config.yaml
d_model: 768
d_mlp: 3072
activation: "gelu"
norm: "rmsnorm"
norm_place: "pre"
norm_eps: 1e-05
rope_base: 10000.0
rope_fraction: 1.0
init: "normal"
beta2: 0.95
decay_fraction: 0.719
final_lr_fraction: 0.05
batch_tokens: 131072
dataset: "wikipedia_en"
MLP neurons of a small language model. Each row is named by its layer, matrix (up: input weights) and neuron, and shows model dimensions 256-447. Each number is 128 + 32 x the weight over its row's rms, rounded and kept within 0 to 255. Numbers have three digits each.
A block is one neuron, or neurons of one layer that tend to fire together. After each block is what it responds to, as a language model described it from the Wikipedia text at the highest values.

L11.up70:107113102160202127160098073089103154104117126101075128124101131063171100167135158121102097123071063141117111093102161069093127143161167130169078157174135133162128101142151110124131118122140164130113111140133118105077172124053071124107132156134151147076110135054123146123143151202131137136182164134124153117186117093159125141112112067115107119150154154207118175180153192113124108138097142134134135132151135140124126165114112142149127123092102115186143179174143138085068171136111093140109117109106115100158180127147089177140107172178120107092159113162068143155127154174111126174
L11.up1519:127104151149122147096138144162062162156098177105069191090112151129136095117176180168159188102102125097078176182166126081133088086118141157091112181182174065094169137186181158122131065088103088149168086165159193164164134087137071111103175087146183114111135150090114077141128136071169150149188178089066160159073148132151111134119088122132173148167177134155136129154147099134093164137139146136193144150136183121134156179121176165156123070099117160163204095151131153149056149158139167145156096132116065133197157158067118184119097176137150126153117136122182184135178134181139186127
L11.up2635:032094101054090127156130108149082096120083153100185147094178118131148134153109151146132148119120142119122114112160126124174124171116151087081115145189144144090122119160149083113170098123113158133110103158124162212109122163104044143105087121149121143117081122121148125109131131162147155131148134116156139139102186093086146097105125087097124132136115151137176132112104125135143111080112145107091133090141098080101155131159143142163049103134140165096136097162171143175152131117144192207132097060060122144130138140150116137128102143092093183142139122141091087119173140144204082112
L11.up3040:102161107095106136180155159144084154165127167143082125144099159138142123083168111153094150178097178123119142196103100083098178165067046109151102059154155117164138090151255152090114079139160151144169145131094130161049202154128141161100154126140083128111104140185121140139160117124143092118159137145102179118138101083084170134120128142058104157107090146112085153066165134169145133126115143166179129153138170156110154152129139109119160105072199144162173117125163145151058181096139055140092110164093148125109149172152179126123069165118177123180105154115156040209168180134195082089
Responds to: Next-digit position in numbers. Tokens just before an upcoming digit, mostly the space after a pipe in sports or election stats tables, also the 2 in 202x years, colons in track times, and dashes in scores.

L2.up7:067156186100160167117174143139126106097129080174096180143099123154171138094153153115174164141156063148191142090166113177170134148095115131087139175197118155097091177158125111157077125083102161119143130132107106067140128114093102106044167131090106123067093103116098146144170159085139118119098113115177064064111117128121136143083132109118069100130093064163142141071176058149192144104150160100134122142063129138110101118089170111089151155144138178088169103147147158162105142095172110173108138139149092073109176136114128134133187114107076142127156172134109148132117110098124121105
L2.up51:123148101117109171134117136088097177138127063134163104156138142116169150128183089100102136157134097108144144109144149119148151108111133161101083169134099103106146106174156110116080107153141106105130124168155176155091133118152082202116120165123107095103156092101114167177122171140089110113184139165090159125177118120136146103132111145107162126067122086122088167087212118139123115126141162156150089107042140168132063171124134122093148138202108075128154136101180191094100152110163132156148131149127110113089121127113135143101148087102156139066061105195090167123169132087154113091
L2.up126:124087150039149111116168147137057124159127154157148197140152107118080128087172183097113128146115150068140248160129099071141110132168172130096154156167172097116155112137174169111127122108163133119140124209121182103116153121114127138191168108118177131092129077162112117067102140144190114139117117125065126157110169124141119097101108122124110129131082099074105186117080146126185153132155152127127089089111175117070098125079090170185050129129135138148154160132117092158117163133095112157088092137132164076129109166123135151114146099118124084132135130177141079149101163148160163158
L2.up551:111125113096148153177121121113100158140070132116096102124149081149114148148132099128102148140173192150107169112169056135118162148123066150146079143108138141159162175082131134152116108089115187130139167098149119156127114102099129115145179146091138092084095115133099139089157150083104149206153141073126141139162216115111137117125118115123104210108109139115140128122146129161151109118121127149130151078144158113152084158152096112149114119112172116076157122182174100158103133149149108113173113082099146090097167177144127153128126095132081129118083155109141055162071130166148129124
L2.up663:077088127117044152143140113072122064102111094172137102070197122058131136120127150146062168086051120116118095125163137130109138163144118116110132108133112097064191167218122134081095102126126139109114174183123156126144118111145166108173131135104160103140155066122108177135116115128169149093088097138132134181109168121149149092040148140126133083103135084193114081072138093133136104142173109094164099162096145129090078093107107134122058089176092134168126170096146129130134132102143102163122081127149080145172149106170171194094125174107178155134107158188077055135128100123105163153
L2.up916:145113156098156108150158128128087142092084145156147116102086094101096095121185142106167144136142164118104092166143101102103121174149080185142122120105115090139141145156136125099082121164138164176123184139139160177097160109125108108146115167099146094113115098144088163119129167139128133120124106129097171156106114096090111094126115199113176089102099141134112179147167115125157113111141158086111185157114088123115095063128117083088116125122140138159151070110101150138109179082118094168165101094141137146105158116065165194110111043129190149134164149106149089123188151104196110135
L2.up1007:135165107097113108097149127140112114142141168108113193116104163103065087154108105086141218159156110121096129124133151086124098100127209115144181087162137165140079147128104160141166110151064042196171151135135130147130153130058088147131184122093099149046101140156117088082147119084172111155125172151105105169089104146120133085146144112169142104109130134111202108147162111115126124168142162108147145127150129148120140119143106145161132093141119127108147134098139146149104101139158127160091137120149146109081153139133185141114094106080167163107105216093105128105089088104162184153
L2.up1637:140122152083090117095134122151132100119084090122175152127175170136091124170166127084120127118125150088094086091170132128098135139125170102129165165197093120137108113146212044147127119093121163093138163138118164068126161143137112070157175121117158154174088102122137123095084213167133182149144145109083138116170149102173207107086121101087146090122089154140099121141106145151148139110175118060141101101160125156116090122131085149155146118130132119150115122089154105116099113113124114178071098160067160114073133119095137129163119131176055136120177099150117079187168100146163139156
L2.up1710:181101119080113053152159098125097125107112104112123176116154126130123158136141127121127197128196136173171176068114153207161103195070129153112102119157159110189140084125129140112127103133111075093109170146160161083098126121121135190116128108111139072134080155153123137121137153094165184117134162088112116096127133107105162124105143143128099112067074099115147119085126100068196159147104184149151199154149115091112162145103092158133143157173140165159162134088164183166158143142121114145064068112098088086142129093185159159117108141140134085151126173212173142153156121076116111130
L2.up1812:113086114120079175090097133152072179172165142136116121137110119104124126131174175082085111168106146088109174154201117118128095151110131110113139152124100114077049152101188124157103129074157124089113143166093164128097157147097146153119136141154160133139096137143092182108096155155156161187112142101128140204173181104166136061086105169100176125114123183083103156141141149121182139100139106138147139170177203139095105095107137138119108104146148120127147143075113107169110147113115114134068110120148116139111122079115118134186102069078167134178118105166149088153141146158153161163
L2.up1833:175102093126115143133138118174092117093140127151157109151131112129131201101116127072078129202110087178158171111188132106127131121095146077076138215137165083108129120144175096036064097120140093129079128196183147120080175124122133134168137107113103114096146107141041154128139082076136101068111076124138104095150131141082108098160124086158150129131016077126100152147189113148149144138144162151167158110112099082119151170065203086111121151128162098159148128083164148101088123127155132152076103156157133115095144144119135161133138150162119214159156172137134102035138185148117130126
L2.up2117:067130160069093116135162163167085161104080094134171115165080121123187117073161157116159131073081117133092113104128071089162121127090126121141158135169103116084173147170122094152120144143101163199125172130110104153087130107092080097090107107163162134133113079089134167127167125135178139067131150070135131099129129127170185045091133173093065097140129082133143124119148121153167141087130193140153169170143129119084096072156145134108111090126135105150073127131131097142173130090139143178103094070157137065167130097131143136138142105044129189125155161160208071049115109103157131159
L2.up2481:141071139154090097113112195097093094102147060111098139187173134114104143074147199078154142135087116134128161107095119161109109115143158143116111157159147131125147112134187113148076102088123080078170114132116203099100131130071107086180125147097138177108091118121182176126145137165238123160134157127105169163174203113099203072037118129117140105113108134075097142136126134133136080116113119119159080151157130151090078159143108195083189142121110123108112145168125107141070130127110099168138087140179097106140169148143177132143164086174189074139140161170126108138122115144147160134
L2.up2609:169140139126105041109104182096130116161095086038228146139158115149086179097143158133094122193137131143094125129117111096142096181121091112138137135118165139140143134199216056142094128122134171069166139137165142167086168133070138149130087085124173116143120140194118129096101131061127135083133091074128153130164112078182177090117159118118107113127080100126132106072075142103128134092114173150126166103144116136126123113087097110117119109103095157134113192173184219148047130123106124087070100113096126103125145105141147164113138109087197100141087134113138086104173132104161078111
L2.up2885:125128145109107158126140155155096125122098089113071116096190113116106105144147146077096161107135171131119113127150162116138126162103138170120133211105108135075089119212107111121142163162116134123107192126079164159060210137132115101109148120105077170097075136083140115095158117126179121137166110110134141169088090145134112070073106074111116097147096110092166149128133134167134152106199123133135088101126095166104102135058142159136120159091139171139145117105089131118125126101158131110082126132101092142128145143116128181084164123113107101066081128184141155135137119135136142092
L2.up3015:185118125115136112133112118143163099122113172171184101128093178122086137103121156106104120084103152168072114090176137079138110135094123119117136151170066149132189108189184072157150128064191063126113153117127142107151208150123124133165170147110142135125130120109137107088089176133111134092113111117123185114181150076168165131102157200110175069088080104075090114157183120120177145107119173009116134133139112112125097105131118110147140109153135126172117128120143141079122121052102173135118127144138121121066100071127150139077104059124123130127147152115152155152185115090161124129
Responds to: Score and stat separators. Spaces, dashes and digits inside match scores and stat-table cells, especially a space after a pipe before a number, e.g. "| 0 | 3", "0–3", "3–0".

L2.up505:110092126087121148167138112132117126120128153104153123076156132131115147143153140119136167062104171153156097164132092094156152039127132156132107079094166156053103161156147119120135126097185132111091172081115118150117127121147094073152180146113069126132092077163119176122139174096101129150124103131097110094117106154217142138123157169152155098154094161131113126110157133122152134108167158088110162124180102088085100067110111152081177120134196103099146142189134133142162109142255188130100162133065143144127131117125051115119179112163164151128134125157126097107149104142128134124
L2.up728:187186106154138103094218166077094125092103117132066118111162066110115132122137125056144137128187134168188124120140163074182139119131135169135054133114076133140156074198190098064140071112141191136088096090082081109139150097109112105102134110063090157079174132137113161114131148106094113126092116103151115159137091185113131158129185136132154062107139152146126096160179117085097107168146124154096138143116107132141165137115086172126076063133132128122145113078112141112085083128116135123109164120108103150093139136094100117090101123177110102130115143202152133129127078137109188108
L2.up749:148146125110115094112168129107090177111130148068151183173129137121117109159198143159126114101161138175140163143137179123163138075157127101184119181132158130123109124124123142112105107136087101090122194153117141083126112157131138141115113117067123118123121136104140116140145151112103058123115158096098132123091219155071126025135124163127115107145068138101078110055158127131137113118101154174091196140097131107054086106130096183122168117118170158147117158147094141089096139089143085132140114124104148120122156110053137192071124077154122177160073114103156069081098136131188154128
L2.up1064:104125140120163119152161139093083164120109106156150136108073140143171123106170151124120132138111167156103113115124177133113147138153128120181109130191089134133177196129138139140132110081166097076090111136097092086128127112108113115122105091152097106140119023164136139092146108128174150048102084110096184098200131122176163115129121122152098101114076056099098097139151140078193156129154074101148123107155146122120119138138163136134134069087144114103187136156136086122101111162132091136118103116134172137115156067150160110112126164140064073114134144177108072079086149085198147105
L2.up1264:114087110125181145110123156105138146123127178112171117079146089136108161150122117048088099133125114093097143117099118127155125131150087146143187138135127171132111139183123155073069130106115100142108129109101119162186127140135107113123139102128123133131086084125081125138110136119140178140133113200159157147090127091131200055079127155147103091170144129149099122089129094182091206136173103137106099087095144117104101149077170141101178063154109079143117145129148102084112175084179172166118124088158103037161093170101132148077110165099125139126091182128143108040124138113144166113
L2.up1596:095071142072131134107180107150167204107085116084132109109117081063139141124102176134182140081139162124136161145148115119089123088103154133103139122143180098147118093128118122132120152112158076145084114170133090141101175159136044097089153212104131116139091169115055088089156087193102170147143166109166180123099165140129133083135124193123147100138119114090159142055173159174117163078183104120134161137080096135147084188157116094138170105172176130192165177149137144101129141098120112131083122130143140110112134055124111232067103115157110163144110143156168119113105099131149137104
L2.up1714:152149141096145148119106206151163131155114142114153142077162131143160144141103136188190099106166123091132152094073116092164157159108133151150149152195151134128119125098190080137121103113150080079161054152173124091136093083117054103050081115142190108160150084137114163100106097124120102111159134148148139080128191126192176128132146185085124114056135124136155107087130124132097139173137076084070097120161129163122124121068128136118141124166139142134189130169138120147098127199195137155108132123121161153146130104140119179116148119130099098140113200136169117129158137109141114120
L2.up1805:160112151144135146084148114144123147093109166086215103112158085141160129114160098097141130133131150160123115127091137071197110097151091144150080140092098109085156138110157098120081147097101121122094173112143056115152111152100091136079169128125095115110147118104063106079108090066150105090137150084123159083126157178138155088024140149144132117112156114138102137106165092088105141109182076147112165159101060117107095134105159123113074121178140071116151116180156123189147123183171131119144133120097120158132129142106097165072149110111045092166111141193111056069190131118146159116
L2.up1888:126090164091158129189051053132173172186139084122164116077138126088104126127128184102154136139100128106111126191124138127175140067123157130047127114125152144123150095165222124101094098084110116130089119165125083105159142158142060129110147151112133122101085148134057178137181068172156083111115148177095152132165159142143198119118156167146109096106126164164081196108143133109145122113181103113154171095113185106153100142148183168141141142158098200166173161111141161158124151143183095132105119126141128115177151123128146135072142142104156114065160155174116110144130177122143088129
L2.up2314:125097078154152097175191134123178192187131188132085076164149161139104190145147128104152133128121215163109119109162074096169118167091160151174140109138121073122110187131177165209104089100149091162149136115061149144123137131077128136056128172170139110142100138157128128115097125122122120108149181111108097200142113135113164061076082136090122129161162151133110089129124107115133109085118090099099155113119145131108130107104145121131144077177115145123117113120169123095095133075124113144134126124111113102122075145114073130112126136120155156111123152152090114092172172086155140137
L2.up2358:125128136115128144141072118182094081131110112122096139082092109151125178087156100098134146110077185145200126120155113143099120110118122146145059089171058158148124134143179134123097122157152109080113102168149089176138102074188113150149081167096098073110119128167112152164136098123173109088109128116125131119183178128168146096056124166120164094133152145161123140170158089151151169128139102139146194078115130087096133089037118086122124115107131160144147165126230186148133099067111119093118119125118110126115193137121101121112178197053123165183158104127157135153166131123161135081
L2.up2492:141133115114101067160108148147142174167137118061146143109098144133070165023192117133106190109193166144117199101050182156123104152196115125139114089125145140157113129112150133129113106115155117083150135144099107121214154119099087151130112156062138111101085131158149103115158061146141076133095196110140115187143142164086143078127113140099127079170103135108082068145144121142140113160154128131098155077119136149103175137118123112110134118167116170124178136141120172157083162084115174118167107119145104140183160086115141136099141114130095105155139093150142130114136101157116149127
L2.up2594:124167144130166139158147141044102177198136166123098139100097116134186153145178055173073137171074177149085080130116169107155149094160121101138149105184133131157136150096121130181122135108123098091112139102095094103116095089138147107098125156143098121170133171157112068031111145096168110126120163208091121163105178086146117089142136176138115173183118137170127101189184131108075091110112106164124187143106149095132100141091130126102103125132106072139119088125103077092147123093144134118182103096107164131199124162101094150132136137115154147114148104142142112126140088119152152168
L2.up2845:127085140125138151156158148131145076089163102116120084104182111150076116141145123128102096142156173135107125133112132114138128167097074138117125137130127139140136199115134117079109139118101143101094123141161131090122103118111104082142142137039141145156117080098063105083195155147090124102088115077083099151142154086152131136162054167132127144081059139146088152132181071150114198157089102159080121149088123131126072123084147101067097116193141109160173114090126156140124118094174151189144133132103121124101121109123127160098126166112095147145060112132110090123117156157097162137
L2.up2953:101038114114193112119148145099141100129122161103203153134121090149154172103130139102148129129067153101116093156129120101115135121144147146097084104097119109116070146151138093036114085099139116131057075150064137113148104084144099108110059109157116144091095144125102190129155112163134101168095165116087135077174128102172170099169129149168130069165109121177086127145087129113133195157111126093089177129130179124080160135161105156156117117142116105135071163148137159053152122134201113143132094147148105198195062152169160112088125200181166170116119161143105141155154164119153112087
L2.up2992:136184195127116184104171130141106139098107142145166128173142101095122160116132104118098091142097171157129140147189158103157142085184139092113119120173165095099086111176141124092168113114112159165102129129090137087121107116136121132167163119125130165139120112126098105123144100091089105107078129094113124163105104129199179077089159097151171149095162133119174145124214082115133188115204100108082088126113147090118074111054089155117125053114124142136170160108168108125098095116147135174087115182076098117149149070069093156180162133154118125117103110195110097097129087113143099113
Responds to: Mid-word pieces in foreign names. Short inner word pieces such as ag, az, z, ig inside non-English proper names, often in sports rosters or tables, e.g. Y-ag-oubi, Al-H-az-mi, Z-ag-reb, U-z-bekistan.

L7.up1945:111119118197103078159116159097131126134112154138153095162098114155084150061162171153120117138080086138125120129116116131134084137128153123075154156114113091113119158186147081139087083149142071130126130134100135135131118092170140079093150082105165098088101205160130184154092092117108170118126172184071189118112104112134169127104201131083154123145110115183072123130138065133111134145129163111161121106097113142073120207131067121131053133138112147132115144155133128166066144063127070116142094104153105127131147156067131135098097144107170176166064175105139108163134080134165138118
Responds to: Table cell separators. Tokens starting a cell or value in markdown tables and score lines, e.g. dashes in 3-1 scores, blank spaces before stats, and header words like Title or Party.

L11.up1005:130115144174179128119138117093090145130134142138162129151118118098138111111217129147114103143115066134057149165098105131105060149071163149147106130124243157102107097101181127134148168087135086136162178066138087161111127155116090116174129167101135151145118118123119239097140108177116094142061122086151160071164152102125133113118137116116107083122135134101133202109117105084108159150129100121180148109130110108118112126118073185183129111099127146205153094170169171154107158155167067140159099156076094174119126108077081096156090136199143088132153110162110111137130134134149134152
L11.up1448:099106146057197090146196133123094098117030193075133167127148083161160120140138103172120127125156113152176160149152107120097095184092091146115086088087231168089149078120135127172147168100110122143094164096093147112105113187127102145112107191131158088178112137148087116108124079168099094089132134153103094086083151095140134148137180084114129131102099138132083119133119157138100179144086168061128108162156085129129143145121113104135149093130189124103105104169121136123037148098102074129101137132107201130140160128130190184102079125150138095115149075162117116135134097119134074163
L11.up1932:097165085118191172131114107132104190154076130140160137174109133117167158101131145116109124212150116116104125147114093139126102180142098103108133132063136118094202130076105139147198138162145124155072131109107138104116130078140180088085134187075139142161171154159134171145142099163131120121068137178118137160145141082077094115122119150146115169197144117129102121095160088140110166159124131090127114180150155139115145136155120179160087022100092131178070098163149206127114115129175083126090126174170129182113146127106150163084180128168147089140088147144110135111157150138160137126
L11.up2113:101155106112106138131152157161108092181079194107141190192161100121046101149172112149042131117158150092151132169111165128102071132159137142067150114108133121170192086092131063124154155076160105078156136136153153110161164115156074189113169144112072112181167158114107136141123162154099091076164132096094121091124137175106162110110120162114105068105135121122121102151186168147113171104146191184162161123126111142129153168124166109096134091111115133170131164114132132072057142170065075183178159111130159170122148048129147126132102109113156127160162176246131182096134106166119082125
Responds to: Digits inside years. Middle digits of four-digit years (the 9 in 1969, the 0 or 1 in 2016), mostly in year lists and ranges, plus the first digit of numbers in table cells.

L2.up288:094157123178139159175080138092144143113079114126203081134125128160134130129140097086095139127111159162091087072188110106166125159101153125177066113137124107078122125108168157089157144109181113166140153159129170109120114169163139114089081142127143200110097106155058185112154119145109187130173113071079155138120097096135179151106178155140147165074168151110073141139133091123145170118200093076105160118154097115178143118113154174061096069168071126167080097154087099085146140174128122109133064105100169177099137094109108163134107141107133146154134121116132108140122071091142139144
L2.up300:107149051131132135131106145136098082132142108096145210141129122155094149151162103080093125194057109158119144121158069139133109148108092169094114115130073177151138123147162079158151112129131146144144136116117112170120085151172131171101144164181171087167097121095128129143112181088151127148144146122063124211144095122169134146112096090029111112118146128128098148151170111152132134108128171116089123154131154122047103104078109133133123104123169128155163172144085133144117195101143213166159142060099143109147147131105180047152155096077101184160194172187115096093098145178159132121
L2.up511:139156126098119145175153142142048174133079123096119120079158101109134138139236164139163168087075146166082118103184096115130105152127164137069091133125133203110142134166173099141186076134115144125137110110149153236165133088149108106067116152152172114174122134146043089119105074079101156077135118083156138137149134116121102084144083146060132094111162131162134126158167065121103095139095132084072142077082115127138125177079180126135154063118175209082164128137109170122138109191172081168088136081120142181119187135109180143114174184117148077083151118159120126142138121142172104144
L2.up533:075211043155095113105101131126122142212137192104124114128120106056147147118138110083134163111103109137143132121136155129075078112132134164130094162123184109100167077158146052098100120095149105132089099110113111161066042137147162155136079154148164129130118167076142197139185149101179146107132129114150160132136116135132143172185126144161113104136093094172131090103184099188170136095141169115095177126070116092119076094149169158063084143182078181111195097172139153107114097086147131123138104109061145114125138120144187147129159135103156092099187111133144142116060137123168167162
L2.up1092:023154067141194125051159126117084163206098109132085157144111195166110189097218143148131092178145118127141159115106131130123159169114122133119138124135117092139152145084165120178169179113096107165118133163071135171153107154134123111067170154143145105161082172078114189169157098131072114178141112090126170187122110122157110141105103083136114129096166054092152093157146138136129201128110185114066150123119073110100103120124143111098057140108088163115114133083112130092132116071197123104138137078062184167134105138111156178071098151182140148127152158143121106139094082146167189170
L2.up1403:092157096156099066116182110141109118173086107079107071144110135121132165121158114145156079121112108115131071146134110144112064129124087064139142099125134071072157094090108115161204139089099143161159180177092183165131090188131100086125065150152127136099104104111103158143073103136094151070116118094113132076092102153132167096125135091089123140148107107086148100138137141163095098168115126088125118125117184115136074080170140179124156105114082147156110134158137123141127148126136084143140114131047146131166097153085106057056063120119127099143153123147089136089093120131153136153
L2.up1429:087143154125080149140071198152150155125101117123138152143163162085115122095177084108081133161088102098140196070131112091075143123105148120096149188112148053123111124085121112092096100125143084139136175130104153113169101147156111153160116208181122142112131146159158126106091089075138087079102153118101095092087112174152173132160124166116105080109056102119081155119154152165132125084179116098147148108088152112017095107060099139155114082139116107044139179114137131187119147101174109087140128090077189039141149113124125185071093124120080091113081143145129056111185132105150124155
L2.up1814:086123069096093079112067125170122102154091078148104156146178100141128118080175106130119169149164124091129165131105021115105089151131168086103168116167214152080137110120210116138140111122121133080125142105125156147086192179132093114184125140109126106104109121138107089133133143149100139163107150192134086144126160153159154085126113169085161200122168075086131147090147160112140175148138089075173174134165144118114124158125115135189125142100118146179177165143069148093119192188159097121108121105122191116098159060145194118116120170128150145152132102113171133188125110125148128122
L2.up2175:117117124112128142119088145118106135067110132146141162158164071137112141139091092095127113145145105129145127122091084118140173120099087086190135110112116182097122138148176134106112126103100155134111189163111143120099093141137130145095192137117134168153108119133082131057092114136125175127067103142160076171110146155158177152191066106148137152105111145092149131110146146175148216113129162169098118116081104117147079113134226068109102114138149143155169167103113099061121128133133169127165132103101130127116129143086153115105100112147113160100131099096117042124107090123168165167
L2.up2276:068137058125074146072111149106108121113099130158165127158159198106159164121164069103126127145090096134123106118051078093098102094124111098153120115115097134097144150109146106193128123119114191088110103080100110183133184146125126139080118116136107090139078134124134213112141150145097159140144136119165091114150126118168119111124136084079124076103184126115080103112168117135097132134184075092134105101104201142138122114067116136125076149140118127179176114158114174163133134138081159135070073113140079148142155116099167108171136116120090165121121167162137152105145104117117194149
L2.up2380:089176093095136122100122143209083169130147178155076115114148157145073149176104159133148138113194096147173122081117129168137073132144140195123172127153145137101103071080091058126155155085121222138131140140108147099111126142092157151122085123147107119073136143120128189142117113091136171106121129157097132173146150119141122146140085129160183146116113171068153160102120142102092087151111141119109087093159085118165162088155135184117123134111127143130145121128145128092117177130174154129080162096114177132113124056085105138121097117094161138057089117163136139129108087134143174140
L2.up2673:146132133098149149107098135170076138052036162135142071092151104136074123110165147131128128151132074128132137145150145115170124185079157198141107164088096140121156138154120092158191112108172133095139117100148120082097136200074138153113122113119082119076133116160078136140140124164106142123125119146155182120216103068097099088163185090114172130104112052084136146081129135111140157153122135117152150144090135094159017134084128112155154089142203117189120165156164140074130103147135130154137133128087166140131148153147201158118079108095181111120143117144153071055157106145143080153
L2.up2681:134072152137130148144115191096146109137087080096163141141170101148162110126142119055144122090173107139093102148091093135131140135133162124121112121174113180093173143199199137056154123173168155058091095109101150123135188160084096084184128127127171135153157151147142095062125096123093151174157107172085111123128129148165162108121115128187116074128092117131205135109094141115130156173110172103108165118130114079108116142153163093158111118173121108159118147122084130101117132125121156131103126132090134139157173101076115123138090125150123098203098168120138051130138163107138136160
L2.up2841:124090091129169139108044126190119173078113138149128149145152061119117146103132119167133096127128128143169169130143137120131151087141164132107120177171126158143096137165181092139120078104186119131108186151147106153099120121133153110088132127170031168171113148148084114125161129203153092170107125149094136130194183086108122070101142181165108133114155149124177070096156165153171157117169174130120161162189079128071141149066155168116127113124127135085158080108159171078159168167192167139125123085115117134146132139123179117065132156171114105176151091150160107130174131053135114126
L2.up2931:127161134121125183120141169176110108120055144137136093136084122148105099154184133150073131119162169150092133136154110131098153160116210150128119089174135162137090045112085121174093154126115151107176102177099128126117082113127164156079090086067150116125095137129144135122171129148073113117138108106112113076144130168107115040076127135093175128111143126141096124153131088136147143146165146088120164013143080193167119140131086128083119103106126114137074113099174157126121107120141168120129108124157123141111118096131092139108119123096079168100133114115100130129139059130136116143
L2.up2976:108150019106103121125058159126117114136071071140132113209141047149149121083142179138150164174132144098054138128030133077181093145112137155128122193149125154090098060145164131117071123104133077156152134116088160102087147078096086151149124148174186122111099134143133118137105149166145150117123137171135102098184118115140141106106170138101102114156143154117101110155107076085148101111194157119128142085173159112066164142068128188153138152128173086148122089163149160181094194117136132061095092100119104163065113162076149149115136154110211115185182101157110106094103072155129135118
Responds to: Repeated-number inner digits. Digits inside a number that echoes a nearby one: second year of a range (1985–86), decimal coordinates repeating degrees, next row index.

L7.up1201:149133129147170100117156137101168126156114154125134171076120063082131135126142114079145108164130220075140127109187154128145150168068081082123102102180108084085212062127120129164136101067139151089192147115140074160142119157149114124109133193117162122099108103116101064145149144096114161121092185133186152146140186143109168063163184091071124144144107168108133123180103089171105127105075183113142141104073130101114117084117135161110093082138150174132150135207173128152053110126157136188193094053131138112160074149133121135121142131133179108164142142078157116148114109124140107107
Responds to: Foreign name fragments. Word pieces inside foreign or transliterated names, such as pinyin Ji-ǎ-ng, Ce-au-șescu, Cou-v-illon; also pipes opening wiki table rows.

L11.up936:051094140117122130124143101068145167139141134191188108158101133114050104127181120167085160128099190136151125112160088197116139062137135075106087142148105116132113154177155073081169137056165160112093187130062160128098149120100112143125149175145118186085165094186124146139165135176146071097078213184125147147145156119110081163098138107137149120096088153061143067153141104095136155097151097136123171079153139126126111126173114140189083093110127203139134101130142126125100117103158124152145064088141141160199202118103115108164099145099107097119115142161137100147165116145194056125
L11.up1026:124103150105186079143200140100173081111128067124150138091159187162143115135231152099096155139138150108127084111162118098127092150170150163104167112237127150158123130127171135087067158128158115132122121104138100130138093112037115111086118148138134128111109127094093053080115089120085129072111143145106126107120119162137106097142119134085124122077125126102062078182181169095092133104126127162124084073104188171153132140100135155134149103133100092168123141161163135108087125096166061118158084093093108072203131131099136144085148100174151112107075114195131140143167119144143124128
L11.up1098:136080153070172129083149117142135153122114115128070128119167125134112134147149127142125116151121150116120147143118080111101119115134159163113128058171088022099144156144193105110182134078138103081053136157096145118144105077179150110094125119105141133139126136153075100091150098180131130137102143125135105169099113122138137092104159143036169165063162097101105163102100094088121184076124082132118191190126165128086159163118152133076129045181160171134161093170118118099121143206127136157112079119133110126189141071078175167079096110088124097133115118143108140125120133176148131141
L11.up2927:124086091113164115093143067082115173145120178108159086132068206095107130091207094137059173161078163156144122130101072137128128062192168099110171103184113131149118083112160121105126120144137120109117075132093074092133155142057079113087073117119182095107119169151087069082132122121150084093081159142162174166123099103161130129073098156082120100103110141125127097152163120124149171083072120158135140120128152128086166091089153188120085090085138118143136112146135079107121158112116067132106098098113103109148146113056149170081173144090116126125131127148150161125113088151176095107
Responds to: Arabic/Muslim personal names. Word pieces inside Arabic, Persian and other Muslim personal names, often in sports or election table rows, such as Hes-ham, Nass-er, Abd-ollah, Mohammad.